{"lr_mult_o": 2.0, "decay_fraction": 1.0, "train_tokens": 880800000, "steps": 6720}
MLP neurons of a small language model. Each row is named by its layer, matrix (down: output weights) and neuron, and shows model dimensions 608-735. Each number is 128 + 32 x the weight over its row's rms, rounded and kept within 0 to 255. Numbers have three digits each. A neuron's up and down rows have the sign that makes its largest values positive.
Before each neuron's rows, "raises" lists the tokens whose logits its output raises most directly, leaving later layers aside.

raises: "or", "ouse", "alf", "uman", "aled"
L2.down779:140084156163134144156093119153139167112113127160157154141138169153102153109145122169148203108125231129099128136182167125119144135101114119132140116139126123098077125107179191125126078136128088176107135131108146110102140152140103132099127124141129115152079148193148130169136191181077118119109093130129140110140075093148111122128134125079130127141087113094132128115169171125170131115147

raises: "rified", "gen", "ale", "stone", "ges"
L3.down1331:092110043178117147045149122095173140095133097066141196104047125157135120097107130150143138172135132131084085139039124160084144128164119121091120125116122176055124135145157131125212118120093105060158120179054187196168089124103123171120152128095167101100087087159125151124135129073075096134102184144110102125112146149129165130094109149101130123116115138100130137106088150118101126176172

raises: "ator", "ators", "itary", "-to", "ating"
L3.down1210:159134127151143155134088113088142113164106120073146133157126143180110126125062163124136089100120138129155135103115078127121131061174096148175077089057135137145151144096094126122173169154098130165131114085134137146161113131140173144106114151114087179132156171076127104075092119112125073096090151119104127117132203089093119125110101177137134084121170154087126168156137163152117063175069

raises: "es", "ory", "or", "me", "is"
L6.down398:106157125154109090096047119113114113128171111128113162123116110125097114137104173063077184156145123174121110161116116168144126071133140146089126189104159161174154152171126091179106182147103089087191115110176108126181127196141122140147106149115203108144078137122132126073117193136161100086149124134137060127116119140141073141124098090141155142037111102128128151098152118059089080118168

raises: "ti", "tar", "t", "ts", "ack"
L2.down731:151138114094152195129111165137166180113182093154138168135106097131132135090168142106141079119127176199106085129116109113127141165096190108052038100182142142135165128143091067116144067118148091102083131074108162122108105139104127102102119071136108099133052153101128081094109160105109160093072092122100151138172135083138146144112125065148141114175139129169147104093092156117117165145157

raises: "th", " months", "rick", "ness", "amp"
L2.down314:073130089158081109076147243135047124118114081109115148113100149143138121084154115117191143097179197128114114075136119116120148114080106157076151098150136112109158122129102202072136099143120198135070084160189084108110177121152168182107186175127160163149110168191200103137086141127175156129162157091147059159107079098110154109090113175069117070105113091169132115075154151124086148115186

raises: " times", " importance", " years", " days", "uv"
L6.down22:112154174097134172197089123093148097128113171096119127079108135138127120057117151166155071144136166118108102178102225093236158128103139154127149179105098170099158124145155094136076174123135174147116143142119090118142111155134161108094152129163144113085144096105093114118117084122149094146146128117170123133154183168178112104127093031139144155140135125120094108128131116085107092127157

raises: "=", "History", "Other", " Edited", " Succeeded"
L2.down461:142106063101060155105110090121089179086167111156137146192121125200123103158153197141046120143139101171100100124167127172114142061105175101145170164106093091114127128094160140133170120134185195102120167158094163200085198207105141127080162155084141117172137112140113174133091072134153166150139162170141177140117095102162118152155134126128092082192151093138090123150124075124085127113150

raises: "ce", "ion", " loan", " behalf", "ions"
L5.down1342:154147130149151088120184134113101109119064082121145067099104080111116128138157102154140169092153122130135136120181071167130156096200113093124099140159097096147160167142120182133091108067143142105146122126145077153162151116104165145249116157143071170143190138165135110170147069108131051120130104145162131135106136112132100097111117095125155066160132131132152147175136191107120096144144